python train.py --n_layer=13 --d_model=384 --n_head=6 --n_kv_head=3 --head_dim=64 --d_mlp=896 --vocab_size=8192 --activation="swiglu" --norm="rmsnorm" --norm_place="pre" --norm_eps=1e-05 --positions="rope" --rope_base=10000.0 --rope_fraction=0.75 --qk_norm=false --attn_scale=0.125 --bias="none" --tie_embeddings=false --parallel_block=false --init="normal" --init_std_qkv=0.0248 --init_std_o=0.00486 --init_std_up=0.0248 --init_std_down=0.00318 --optimizer="adamw" --lr=0.00156 --beta1=0.9 --beta2=0.95 --weight_decay=0.3 --lr_head=0.00719 --warmup_steps=442 --schedule="wsd" --decay_fraction=0.849 --decay_shape="linear" --final_lr_fraction=0.0 --batch_tokens=[131072, 262144, 524288, 1048576] --seq_len=2048 --doc_mask=true --train_tokens=1247000000 --steps=3041 --dataset="wikipedia_en"
MLP neurons of a small language model. Each row is named by its layer, matrix (gate and up: input weights; down: output weights) and neuron, and shows model dimensions 96-287. Each number is 128 + 24 x the weight over its row's rms, rounded and kept within 0 to 255. Numbers have three digits each. A neuron's up and down rows have the sign that makes its largest values positive.
After each neuron's rows, "fires before" lists the tokens most often just after its 100 highest values on Wikipedia text that the model never trained on; "fires after" lists the tokens most often just before its 100 highest values on Wikipedia text that the model never trained on.

L8.gate453:133109142135132123121103110133175133071144178062121143119093116102102147136123154141140140129123155124140114096133064126133158118158136111134104124149130144120106096106151082100138104144181123108139128122155124115141113120141161141132112146127117096100146125171096126125119092172077113136138111134158117124161091095169118112121125121170103154135124123109087069153158144101123099118148132148112107114112105102107129119150125113134107129158162133123121098137151136136087124140128123135123114110135085138079110153124088133178172164145126154132124134147132093145140112187152092118
L8.up453:136093153145170150150115115190086121143116113134125111127135118073159102105147134141122172134131107108143098130135097168144096120140078154091119162101124132110146081113151092115102109144133135073094170139145105122114110145150085081068114128125116102121172173110121127156127152115110154133163160173142104108093102135112150140123106132126135132116118138129124129126150165127106132124108141150092121147099143126175124108090148136133123085108143144164121125155142160126154076151131150088170149136121097106154166151137111142109100124160165133164149077145136131141084136144111124165
L8.down453:094168143149142124133136123144131135134091182089148098163114165100156123122150127141120107139116115124139097137098123148119115150169140155157135157110101124135119108171138144101101123139127147116159135127122127142116125119145133132150130157094153141110082135148114147161118110161123131122136120111121123160132084097133107141083097159138125157103169127120083136115140111093090153152162160126075124165091125153141178136122152122116092141138126138127136168181139128123147128138146118157115124118144112136158139150102142107151106129111130119133116140123130100132079137197123106115
fires before: ".", " |", " (", ",", "9", ";"
fires after: " ", " ("

L9.gate585:120153103132109143137143169095138111112121138142108134117106158101132161121171143126180137127130130093141152164151109133103108142160129117180120107150092131155140082106149090082177145121131129106167106130110113111107103096108157121134128161163115140079135165136104125146117122116125112132108136115121138150136156102128150127133138141145146127144107132157120092131118116095138141129149155166167169117132126157111118106113170126125102075135131125133167142157123083093125125128108118153174113114183119137098148145140128145108141087135110164159165124106129132144114119110122154114
L9.up585:129156147160136140129122189113149114132104132107155094130106102125171116119106137147139165101121122142107172126159124143097106137115137070097102147131125175094099153149105167116128134132118109110145128129126122124134083107148146115132104131122133178089144140104087159123126139095119143152116110152066167118127170128126125126106121102119158126132164149108136124114091108138127153131122156129143137143147140137120120112127141108119145130087130137129170122126153148152109171131122128135096156141170144123139128172157128125111135187100123101156162128124130090111146147108106148158
L9.down585:104172095170136141109175149163076100148123161141134127123144116115113143097133117113146139150142169146119164155153185131112117103106107108130144138139135127134159156129108166120108140091120142119105130157119077135152110130115113156087121105074094131115177169125134122127117116095126145089134148161126156171105102114151077114134119113101156136142127135109153131128109114125123124118111139105167101136119166108100126121138145109079167151136142106076164127121148136148150136103117100089126116140126109131188149129160092152123128138111097102109112114114099107124136157127100107120
fires before: ")", "%", " |\n", " |", " m", " ("
fires after: ".", " W"

L3.gate823:120147105132134107122127115141158060138093150145147096136088161116165141127137087120129149120078148106104124167123169106136140169121091088112081170124119148125138114137098079152162140096122137066112103147090086064120086099129116131132141125138112133067126127128121120123161161155123132118131150175196128121150143101110110112116136144098114160112161132112126122148118127116096137148105100114117117191137106099089101146131140063114133159124127124147151157141122159119134136131131108131168127108133160103169121152133145090135132155144123147147161129085160097158123109095127156128
L3.up823:131132163168131141117144134121150073153155170086160177143103060118117137177131142100127134134091069087151155129134125125133125142188133143134136099140154148112116107094105117129135146108128120132147099146097130154155119124153121148133137141136108086115128116151133152095071172101151101131136114153123123142151160151091110111163107148160127151145115123117146119110154114155143117094184147105152127118164105134107153147107161119114103095173116081096148121093129160119087168133139143140127128154129173147158120143127140129130155112156132145123175170090142096112094114127132131090
L3.down823:160127120141151092140144121145106099151120159129118099089111123136140092147169103089136155134116166122145140172114144095124130138168124110116100102152157133130128120107159134133132137147116106113130123118081103145166113094131128119148112154140122128089153141118116145184132173152122076129122145151163122125148124112128104107100149114141127133155117114131112097144137146129116135160109139094121111168117109098099097156127143129096162125142095133125164111159148130136117143151142124142114126105142155107110134155116151127117125124195117143149124147124167119145140131129066134127
fires before: " |", " |\n", ".", "%", " sq"
fires after: ".", ":", ",", "2", "4", " −"

L2.gate560:118147117136102119186120163124070148141152117129110109126165089155116123183105112162081118139159127162138076136106136128151108146148112144138095118119095117121168139108125115091152139118122172137126106126130121119124134139129131157135149129127172163149135117153145136078132108156128149168144140135049122112114116153149115082101141135102151110149137127123120123127083159148097137103119163154115133102107170096148151101124126143142129118161123141141077137186077141182142137148090127150140155127146076138128119162123115110157091172120119154125131107138158120114101145143101108146
L2.up560:137115124101125116169124148095092148126119153152102150151144066121111105149151137151107091129167137125187141143145115159145105116114106121145092129119076128112170133132148117101146115150053121150139150160117132126155126171144104130124131177107161099119133119129122126098153117105113172106113128139098137121096108145122149098106122112158133139133157173114140154154124169147124111104160181117120070051113158110139135118124123149156150133172158167135092098167139090148120112138114087140132162085124118160110096142102124123171142156088119179064096134176116139182087137119105132136
L2.down560:081102125126120132112116130137144105113135147137110098131080110109141106134148126127098129131122123174132133112109075134109136131190156111111098127149153166118078113162113086121098148125110144149182129115126119115160130181120112103074171131130101135084172104084120117136146119140123118160133145121143151113118120156152120104105117137148129149087099140144139143110157154125068135152153127085127107103079106149155133138176118127129089125131087139133132123129176092158125110142137123100112107092138135094134111113124137148132153128110127156180143123158121184145122176098157118115
fires before: "7", "8", "2", "9", "4", "6"
fires after: " ", "6", " (", "1", "8"

L8.gate791:135134090110076155115100134143115149144132096134143118134150136132156161133146169100087150145139077126160110129095145068166118092161079117080139134130095139090129133133109140107139140103139108114130118139172108131132124140141118100109139111150142093128125096190119134178151131150111105157158118129147125100092171132116168126152157108137099146100141103148135169089125106111104069134145155132118118097107107109082175068117103099154074142179125145096134108118125109151157115136096119091144137145124100125110151122167110130118144165125129116131174099086128115136115162155153157094
L8.up791:135107112106155144117118096131114144144137165146194160131153153146098106078126108127134152106111096167143124137141156105152165095120107105121144119168110108119116176096171144108140122098122129125145061129159134134138139145106122122107126117141164123149153118131137117143103131122154067092099133164091114123109108155113120102167124119172141101115117096152128107103118122113132110137149137162139066124109129147130125154134166135101119126128135105095155134129150164170158156123124121124118125174156143158119138103088086145148138132129093125104131141148145125129106131097086140125
L8.down791:105129099097105121126161142124144128133157131160130176154119101112137150129112128098116132183179121137115139113096076117065072103147158097121173085117190093116161149152110102125113138085142154164084173154146106062117164128097154149162108125133157171128117150145150129124143103134116141135133098106145133083165115118117094120135113156101126098114110147083130133135147127166108121158118160160122113137143145131120134118110111097103166116131142154157127122107185102101139153081132173157126151124117147146135124121113144103099155136125149061139122144138133136172123070133130108116
fires before: " |"
fires after: " |", "|", " the"

L9.gate579:124169117115087188120158147136129121095122141139130114185113158087130123127215107123128112156122103156132124113165128121156118156155130155161122145119120134140142089135110109124134137124125116157125107104122107097110131131120083106108124176159115111098123145159074117128140144089136108131088134151135128151111137170211118178178112159152105106127144124151152144158148122124094123133111100124148144161158119142142136092135145101117130119154170152135142124147146118124148100155118174097145124155211133113114154189172159126142095093121160135170139150129138123108117115082110159147
L9.up579:149153136117086128141093157155101123144112139118144147139155153118159091106130127167127114142142140119081147138145158137115139149135126163093104127123123086162143153145081126179121160153112155123117128096142105129151129169132121102121123118147136095102119126133104158141122137122099132112153147140092170152127148153156120135137114139089173139165129124157132147157125130152096077143133099143133156160184135121097134170071130126126120143115161086116099095164139135140133120132106148076133113199119094146121129151189160109195151105122153104137112169116132088100136090133125124101
L9.down579:137162172130122146107107138155129137154165108129144152100167158122150125082096118169111106140144157124109167116140183118113114109121140180113098082107110099095126121161099109131153114158138159123127102138146083146083142162142135101150098113141140112111102139134150142125102126083152114129157175122107144139078125098095141114107165161092126156139143140160129141137135150133149097142160120143129078109149082127085118135099143118073107146120171091152112097094098121120124157090112156098145196159106123144111117134168122143147133121120135108129137178118158106118148111126107116125
fires before: " |", " "
fires after: " ", " |"

L2.gate292:123137091113148106103152115144095130114136113124082115140121098108135098109107111122141152104161112131112129099123107124101145146128182122098122124144107134127117090184124097133115136127133061129146142124125060115143108164092146124129160110116130134126125128170094117137137143159150102156125172178130109100158152104148108154118117104108105150109153120105096122134122135172070135113116122144112176134081120141139140165126109121143143160140159123158127170110126122172142113156149140127120118110118120081106156079121101105153118085162140144109141110137089163116091109137138095168
L2.up292:101099167121159180127151147140130116146150145117128151106108128125103115151122142110099066123138125112092150122084145108161115111091153120114107148180104095122146129106153117095127163078117158126166147129095107158118122134125135124141111144136128168142135080124104103132158113114133143137064095130134119145157154166154070116101150081152132097093127137112128134127191197127091102155156120147113146168109116124130176158149126158128155115127120094129142121155115144158155088129117048141125086153155108133121141113087142185137119120121123158141187100135099172132127131119109136117
L2.down292:114119126126126090121133151088133140111117151135086151160099097085135143109135123140138148091153120114132125112139104141104134155154128155099134097107158141119069105162143109144144125177136094136154085161127133103113090151102104118114158106107121148129115095164125140158102155144115091109141155178145157141119119129130146124150115100154096159142100123116069122121081107125114130091110106118062161123122146129125124101081121091154080148136113119167131158109138107105141098149142173143125113116205133127101133117110136102137145110177135178140118105176113132091153140117119086149
fires before: "0", "7", "3", "4", "6", "8"
fires after: " ", " (", ","

L4.gate525:103177126157139108095119136117130104142178144134100082115101117132154109081129098083087148125120113100152113101152125150158164165141142133130130203181141128164129136095130175113172208101088120117170116109113141073123103113097124124135122146128130160103100131116103102144121142132171117116165125175113117137134142113127150169113168124092114142111132166120134073103126143137133112134140155082133142125111146144124120148141113183108154162130120146158148156139120124125150084123152128161089103173138117092092158103132121092131141142147130173100125121126153158112130117124152122131
L4.up525:148158122142136137103133096131118149103128137097133155124133135119190163089129156105126119080123137175155093136124162112132147151123088175137104103131125178110134112090121121126080130102153102107145157118139111146130155130142122126140118154155113112125096098099144142112129128122118128139101113112103141129114165132133106110175136127125095192122145155125165176072081070141128137103149152091182128124094165112139097108143107102131142132108108135063105176161117127133161071137120198149112132125140090117134140108093134090139180137095140120141122121142108143144138121117125153152
L4.down525:090144111124170164124146154142153100144132186121100116100134150109121150146134114118138117155152117141118136156112127132132125106141132165139116131139167076137120142102106139156127084132106133121112138172113140162108094131138149122143118101127095113149121081124151155097138122099152124128132156135068120117130136157083158116115146103140152069100111117136143134104098112142111111149126123122149144071171120076137114128115117113158150118131171130121127113115115155132169099075118154131151103096126085126135133087088125131119147152108143114100124090108086148164117147140158141117
fires before: "′", ".", " (−", " (", "″N"
fires after: "°", " −", ".", "′", " "

L4.gate180:081148127180147104105123196146191111151152131163154120121062149103127152110140131153122151088104114107152150130174120159128112123132156107139119163113144116154142118134146123113118167165129121129130138131166115107164127112118102083109151145118120137132150131162141131113098096120164102173162167144131116100175123103130140120103143158144136134113093105154069099114132153164158082124179109152146144158159163127121107112101127102151132116111135119185133142122132107151089116079128128160140135126111144119115122139130145090158131086149106156130105122136125126134158122106153107110
L4.up180:124137180098148123090100150142106119161141123125099136137122137138088139163134107121198129108122149100162152139120146149104128176116094189120145124075133155149182122122099116124150113134126152098142135146107145124151134116122141103140102139128130092128087130147110157179159159090120131122143150111135140129147138140136120127069069149142138107104098154126103090135081099109141150104120144115159129128139154130155131163132131146113134113134162156144086139156141127150156165144123164120162121143116114123106126120115097092119143132116111148136116129117134072102093118173160155162
L4.down180:133145122137165178101108133102142085144142144117137134139166104139138129160169152109119106139068139108170155154112160138121112101116135124131108171106132114134164150096137134139179138121115124169134140137120099105110164123106139137073143158136080103110129108135136108114140113079095109110133146137122129141160083157141107154124131185143131142142132121153100152102123113110152110110186114156148119122136137166127115167150173115168130139069123112129081134148107097094113175099107120130120122139161146103170143139095111099126088156121093162171131111138141138146098116139133135123
fires before: ".", " (−", ")", " ("
fires after: " ", " −", " (−", ".", " ("

L4.gate617:134147141150131096122109154123120109151165182105089145148145116125140147087135149132101106119134135080152194137150126145129091131136148137095129114075121128088132138140164095131151113115113137151131100123140127118154085097176118150105132162166122123114138127126112118101124122137147116131153139151150145146158124122136133117085145072098118148129137134127135060146162139074124088123125117086116076079148082132147096159121140122137111109134133113131112123113105133127130159118173131126111117133143152142150111148140125101164151112139142140122105083146146115096116114159125116130
L4.up617:127099083111159168116160163089123140125129142137077128151101128125152137133169088130069117160120117144114162141131155159156157116166139142141132115124152108130145128179143110152127128113131119137128155121149154174162111145107121130166129112122137083141133113115131146119142134142099142134098139156073096119123121142155162116126166080190149140102146136177163144145132112180120124103129142151133152121079105149177085102128126131123113128117125093109131099151081140118123130149142130123124176126143123118150141111130157094172136102093075170132106123100118138136093140136111138163
L4.down617:106134135111127130104165109114092134125125128109096095082111156126143126143092178108107159158130093124124129118142144159161144137172140086135145129172111121125150103138122133141138128119157117119161088117111140137140150171090129117148124139101133119180144138140131112134171101152113142126096100163138110148131136104094101140145134125150118111106173147108144144110168151172121135115117203109149129123091119104123144101109132172142108162138103106141131155132121152169073107136130143149117138124145136129097139143130114123147126146105155107176133142120076116147120130135078125147
fires before: " |", "0", "8", "9", "2", "7"
fires after: " ", ".", "–"

L4.gate467:154122151119154125109123150164129126118121099174135171098129091158117151099119096145117128096140167128108152125113137139131115079151077124122127127139132157106149125089121124101102109135136139153104123148092115120148136121134108111106136150138165137125143156135123139108125099128128139147124113145168097107101119108110167160139104132150118098126079128108153119123119126114130117120160053153108107129076133107104124068091155145126146158153140133116149121172145102151093119137159138130148159125131117130129178136116142160137131147124092169119154097128143103130102172151117087155
L4.up467:147144116127108123150148113110080151160114163138142146102159079137177135145180129118103126125177156148114160129142125137109133172149135122142109142079161137125148087165134125148137111093120143116141127152151210141136101063130109102124113137139119122151159164139179167149144153132147156132095051150164090125154141148117153149132126107125116163118169130100114157118141097166131108142111100110144085150146119073120127130093160116143123155117102115132134071096130103105100126110156117065129141139118144119135131120142134146112152111091159136157171134137177122172104132074112117111
L4.down467:149142137140208148207091181126138130104144106119145105150144127106108136077146143127138134127086125150126152098163140093095104122096128139128152116121128122114124163163139133121117119137096135129122117112140073151135165106135110151153118127094098119137114120137084094135125147129098116127105137116106139123123102156118165106095143111109145098134120080134112107102145155104158054134144138138129096166141122187163099132129149130125122165119132178138121108113136132134178109136126104126105135081140116129142105118175121109099113125156153124093088126143157146145148123125088157089
fires before: " |", "%", " |\n", ".", ";"
fires after: ".", "4", "3", "9", "6", "5"

L4.gate387:162142139107138134141141150106150148137149123129127162086129091097182157136140119134115132112108161113140145155104144112124135151138111186137096112097137154094125130124106094130105091106114128100148148123092133116125125140129102099110111156107119090140125147116151148129081125154141113097130128114145112145107161164119103094133123126155120106132118117113142117125132118093136112113165167086123081184099090150090174126109126079133098120139156137144153102158118089110130106149150176126142141121181103107117144130122157107130154160070151147120155103123143107149107163114109097126
L4.up387:166163165114088108102123132105132101105130176123102165117153163096117116119129130097165098089108106144174109120154111149122126143123138131148120141145113116144158121116147126153142146129085114118119108071117148122099107130133137192144129119130126129105171131147115111077155128101139121127112122132125124191140122105143136119149133116154150140142121130118129090154150123090115167123113108114128137124149123115125101137104094065139116128080152133179128106087140161105178113136102144116145108136153130153119122167134092113135163107131110127128186094105121076176096111132161162119
L4.down387:115141136117115157146161087140104134116147105159127137094159102093139115141091094133137121130116136113158113170090116142125143150103110072145118123123125075081134105149135134114135116117127113164134163160150109138169105132118071102120128158118103102114096141148121192180120130129164110125162087106108118144172101112099102130101130101126117077129127110118119095124093095128132125124147192086152109166138109119111089121126143145133119124107109150117122143110106094105137104155131150114087112154156093135113130096102103138148118172147106137165159122161122104103118123164132149149
fires before: " |", "%", " |\n"
fires after: "."

L4.gate48:126130134083094107081118190149116133116149164135106146102137107137135181093111097163098107099139130124169119127137150150131121129123068155142142067092101110136127131150154152152118098179085082096116131159118179110122141123118127144108143160137145121104148175145138090151120106145076129130130133097182053129129092193109128142140072137193088107129106154141119122121137099120093110145139096156110112161111117143119166126126165106129110154099119121153131130134127095147127136121089107092146132140145139124125130187154102121141135103166141153094154136148124120142127163153117130147
L4.up48:150138136132138136117122142093155135148123109125120103120164108119107121123091108142160108155107126129108099099086107176144148156107106179121155074096146134150103114133139097138103103150133158133139122103144137120119136138090146123136105178111140105124129136131128141123094115138133166139146135108119112157112178095152108101134084127107114151140172090147107104142105175151157110093181122103137128121121184061146145106114113134154112159126152166146148126131125135123143126105112179117094126179119142096134109133129122121119143129107150115158149051133105086105138129148149125141
L4.down48:160132155131137132142130111101133137153106098143105148134103145135182101166127105139119129156106094133124136114078101142117150124136148117146176101135128143096111166126150089150090132101082137126180122113117120115210130143096126147139137141119118132106167122093127161149095136109143169121142152153101139151124129105150147104128112127089119178133158083121123141128141125149112142115129139131159126118136145112089106098090133182120092155150161110144142138177104127130153111133120138166143117118129139109128114123098109145108133166120112120137160117095092160169142150153148113133
fires before: " |", "%", " |\n", "ub", " m"
fires after: ".", "z"

L3.gate810:064135121131086118133130143101121121111143116136108159117131121092120093118153080093132132191136113142121107119119161112154163112198130165129152107136120166127142164159146126125161183106109147172100139124118097097108105106152116082152116162094105139103134136155132129096092114122153107102102151152139110079109204131099117114166140119150128092089162115155161152143121153154117157108149119124137144138123087135083116113097140171119134124143154135145134138131102137148124143107163151130079125135172108148104119155154144119144154135122145111114153129114159144098131115121127124135
L3.up810:174130134122030122140130145114125132119141138146143128133145111114126119115154113088126147151130149127148141129114165120142125132120130130101112128120124096128139136148126150140163098157093126134125114162136137135117113179166066115129125179104138081134109116087112141085094107101113154102122116138138129158114166166121178098155130138137120148113131119104145129138140154139172122121169129109132088067117098099160084106115153142152139146202095131106157117108118144123132143082183101143093162118124139107201134131119173143169154146099128079110126125134113143153131104157093133125
L3.down810:152087144169134121128127105147079124116129111145129147125159099145150071141105091115128127129131089138108116127133168088135136122150146110124150113103133117111125097130172121095159142128118212121135180121128124119152144130144107153115122115105111128127113122148152129117172118135114144099106105106134114079156131110150176166153134095125130114061152126140152098184152140147103137099134109098098112133113124112134080141169154123119140135145134106100166156097126128149122113146116138078105116140152103111137116138137162145124106163121173121116143121107111101123135101169108125145
fires before: "8", "9", "7", "4", "3", "5"
fires after: " ", "-"

L4.gate383:158068137158149093090172182155144130142087117111124162070130113126134108107137121167148109142151103081155103124147130118152145121136162146163122117118110108136132171126127104148119133126085121100082120150111092086137144141135126110116102152117150117103147144141167110129123125108133085087132167169160119165125118142141129108152180136152130124127118094101155169141120116143176087129128092123143144085069095101073138127165108117146161164130149145132141126154125157175133060158145149131149118138148150141133202125100134154168110138133163095138098103105144119124139090117139114122
L4.up383:138138112110132154143124127156145152129162141087114129157099135118127126112122130115180144131143106086132123157104090110101151113146148141129131173129139148129106131056102148106103127115115105126095122139136153121148165125115140115133119108136172112166130130093131094125114145135173080098121128124123115177156068126131148140203143134136112146087128131153167108111154101110119131164076120122111133144138119116123139157135073142143130106107112103151072095163129127138116151120090143166128113118091098165152140130109063173148092140169141119131134131126105093142133125125107095129
L4.down383:103133134116140121147131109151144135148113118135147144135157142145160142107167173181104119162143143084127130126146120098084134143154162149130140129099171154091162164105099116192107080087105096093111087139088120131139186132153114148090081106165132116131169097085166076104141118104131114116141118155095110129138116133117135117165140130123154183128140123198150143119130083132132121173112136127110115145080137114141107148122087163134155105114131124142130098105120144109178078117120096090117126128120175143149113105158135168113060148128100135091099121173139104136108127122080106114
fires before: " ", " |", "ision"
fires after: " |", "|", "-", " on", " from", " The"

L9.gate787:101152134185151094136143091099144090111129157129138136128127152120129136137169099074130141143145132089133112098117125131144161146100109130126101102152157108089172147144118098152101148165116090140156148141113127123131132125149068096152134153125153159113093159121094158083104139118135141144133142114133130136148152145149159113142135134152175111129135110131119152161126097075097130132103116145142093146142091082149150135078148178124093115180157150141150117093166161136109156115098094157166124133130158132145143116109162084123102132123166120107158122122110142141124142095141119137
L9.up787:177150155104174111121146156113144123128117167103131138089144126139175157152137131154111142115125102104134141115176159133125106084147133139105140131151120129117156158119174134129137114147097106122143121145092130127083153107172182107130122138117112151151108159146141079134169124142109083110135132136149099114077127120120068128094148143115153126106081085122100100170120143144136133156114114099150137173107135165155102123138109114118130134140136128144135118123147123124142147105117065113121161163131147131116149068114167104085153087139119105159131100175106140134137143159083146097
L9.down787:168145142162145113113146131091155172153140056117161160157119135103127133096150127162156110099130141143146142108137126079159085125103113150170114102134135133109133118103171098148121098115125129122187170165105123124152134117158142120139134127150110136153125159089122125179130111115159173121139113087136143111155114111125109166143147131092108124124146085125109129128102088107125161127114119127115079143134167145125157164133085147110121151116083173149118145083133142123099117115134113100131093148097127142129110149109146136086157121127090100147128170082127183108044126114108148146
fires before: " ", "."
fires after: " ", " G"

L2.gate569:136152117136111140084154113087098142108123129114121166151136116086129158145126163165138136184095110128134108129106154158157163107149137115118123088131115132122158134121160100119119074139109140144156148140094122100184091164131180128124133164128140149147150109115113137112140136137128153132115182125091103125131093114143119100130124114129150150106115144198157131145134119132075065126122138102093196061083109133129149111180113095130123145129124169103141099138117163170120062143178152134130181131133122148163137131135123136145118136075169136138120100158139141106102117171118107122
L2.up569:106125130144106115107098140138129137117128088136110141163125113124132151142153129136072149112144122087138149168114136140142121126107186135069148120142128131127113135147138180104163143175084116102136126181127126104137137153147147168115097116139135128126109135161137115155156138131159095163138146142108089119185092143089189120091127094138102125164129171140126123110128146156113096147119132152126119112102084147151141165146132126123119116110165103151121155122154099161112144149121156098105154105102152175130126102068136090099138100149140125099137081132146135124124113145145117125
L2.down569:114150127088113139120142129133111108141126129136107153102108089115157126133071127118117142118119136132118139095118092175101107125094130126116130168147144153103113083127096144147126153124115114112148154157119158123137163148122143133091136120114149162121167084129111145158147116121116160167127109141156114102123090087121097170089105126133119138131121119190119143169098099156110138140150117112158148133170074077148138093146119103181128158131133118111157139115096129127127107134181155132153123101164158123114109116163124086184070129116133142146120146178100111119176129116145122142
fires before: "0", "7", "9", "6", "8"
fires after: " ", " (", "–"

L4.gate489:158155087114151120118138139152088126143116110089092134113151127076120129173159116166127140164111137139133134119141104133102154091152102129152121131121132133128139091146142186156145079135105144114130125108113069122189123156117133103118117135128101110108145150131131109144153138177119104119117108102128134155111140118139144122155117147125110128195157104121104077119114090108095111161122120124106123100138100116143098143099105104125125102154135095152144111114123092103108137129082116137133091138148118112102107170136073156108151088144138135157103168147133109118098146115158151078
L4.up489:151127127111100085127113141134136164150099161129124175117157108096175160124162121090139139121113139110149119162164129154118136085115097158128070116093145085154155124103109115158118135093212142146130142155144149109159128124136084143139136159076108132125129126113118151118118168153128131126087099147167145166167151142134087115111137130107114109125139160101197081134139102165099146147112089133100108159124120091111127134150131105142104147181146103096111110130127155122132114152115106142139122083151158129110101136117099115126180142158150083120142131165102144186107126138114127120
L4.down489:122142142067077154154127152156114134140126112179098110089177135126144132148093150150098125141124162156079139091139156135101121094101138108125107096147137120098161104118126161141129110101114139113155095175128107154117183123117088096152131151144149142102146150126137108125112121130121128106140131134154130172102157124123146133120153155138076114168174107131094160124100118119109134168112133131089139163114141103132056151159117111125096110103103119162128125168102067100117115170112095143100115149154153134157096133146109166137119115099139113113120112153117122104126121091119147084
fires before: "%", " |", " |\n"
fires after: "."

L2.gate193:075103142117094142144141153118122165125107137131126129132108150105109085154123134130130131140143125121125127107161089122124161162148081115092098141134100156157121138157121110132106105143142128102083117117145114096137108180087119131112162113106095101139122144154163120119139130116180109127174131137131146107166113134098126111166143112157179124137100145087139132135133153138099144126115112128103107116128142125140112085105152149156094106146149136154154152185120153132155131140092090095134157145149093116129139138082118151152131130188154164112140116127139123125132126157114112123
L2.up193:110147145119134179158134185110119124123095153131122171135156095095085132204150138112101042129141122123137129126142173117148114133091088081122114136131141133121117123119051118150103137133109126115104119143107162121093173130102165155114116146115106098099109127146124117129134083127151129099120114103145122181105124135145164094175147112137104133108127132113181168113114106124148118140128131133110157110143139132118138142123143184146128094116133198122144138148157178100121111114137061121152162132130126105166112150083147142148168145128126112083140151131113120126103130133115117121
L2.down193:118105142146100146117156122138123123140110176097099157155146122083109136123141133115114131147095118136119147072155118113127112161146079128139112124176110165180098161127100088103109117121141123130110121112148125121118120143155127109149166145122117104112116137134145145129118115127151123078158098129135147121133115149134140111164122139137152156101154122112142158135153087145149131171092102148085130151131148123120121105132133142139136114095161191132143109140145160120143102126111085113154174171105097100108120145084129120100188134152153142136161095145136110114088136149109115120
fires before: " |", "|", " ", "am"
fires after: " |", "|", " |\n", " the", ",", "|---|---|---|---"

L6.gate140:150111145135135163158147112124155146126204141065100169138124091112124108166151134125129139152110125126124098123130147139142151118159122150138130167129126198149125116130076131123116144148108102139130128152127169076144134103176127126113099170123121127153108101129106102120111167154120136100144087126152146117147159129118127105089154133119148155134159189089145110149142123151128122179142084129148117131194131131127161127107143148125102083120164117151126148141119173119110150068153128141131147114138158138128139097130098132131159181094120191112144120159111105130116130118167121128
L6.up140:133124156152112114188115187115138117162141125114116110154112113146203098128125096124130145140126143121113147124124188170090140124142147177130183141116097119133093135112106116111136110142130140133093110122128149131116112096133089127120146141071142170098149135136124130126146171136127106094128097138130145151131123108146132109139133120157123132118088157144115143062113115086100107138180127151158158171166140142131111143114093120096139092124123107148105151163096154161142141120120166134087133095113142117122141128154104123098121157159151151100115115135134101161102093116113114140
L6.down140:119175143143110132092096195097130108167130139136089110127151160129126090073126114112100102140167120126173189135127140139133137110120164101087145154112124074132160165106165120127156098147181141121130125101116152098112090110107086142131113138152135138105125138117143117149119165131126130122134143146136155162130098087142115110099103131118136103125116116199112155129093099127110122107140120116156147157105137127109158142145109126091117154120155105133070111143133160168146126104142099132087124107131130133124117129154139090111123153168154160115120101141158074136138147092098133138
fires before: ".", ":", " |", " |\n", " (−"
fires after: " ", ".", " (", " |"

L4.gate168:113136143133123110078129113149114100114067104119135113113139138110085131139167124111149148155137105077115084129128130119106127099164114140117126128097162109128126146112168145106103100129140149136138096114179096112125141139153135151124168153113071113109130162116162161124134115169133170128135139135178130180141125097115149135133129145135164130127127107156105148133101094145129148139122118152156123150128095077189097106118128104109177161168112167111173142155144155128126108153124124122197141102101115081136127165087139113126112128106102170157145114120105121140111149097100132108
L4.up168:126169149110100111153137115113068131119168141136124116134110098122137131161159102174119153114115151108120154151125154108127128140161162106116069131103103147168139114091140107160133144095090166137124132156097125165145130184126076114106127142147090144122115171095105138116168114083139146096141133157153102137140127144080150130130115112117154189108149131081076101108146115149095114155143094137121114117113150162087123130121124130136139171111123092170186134128156099134168160139138135140096104165166126145159150162153149075108154092151151138118148157117108148146133135126129095147
L4.down168:126163094106158124121135142127137125102118158108091124130108092141127159099144152143143143138124147135133141127124140146112127116126119107107162126153108145115152143141133159109142104086112158102185119126138108087119104118078142128125128159179081129135144161105114127129124121169115120136114125098132144152145147103156111079116148105124139148108116128098154097128113067102086118129070118131080121118175136128160087145127132144163137140148128104120123118114137126099129152145169096149143081109172136155154120094158110111145100160159093138130137122141114123125139121172151153136
fires before: "%", " |", ")", " |\n"
fires after: ".", "%"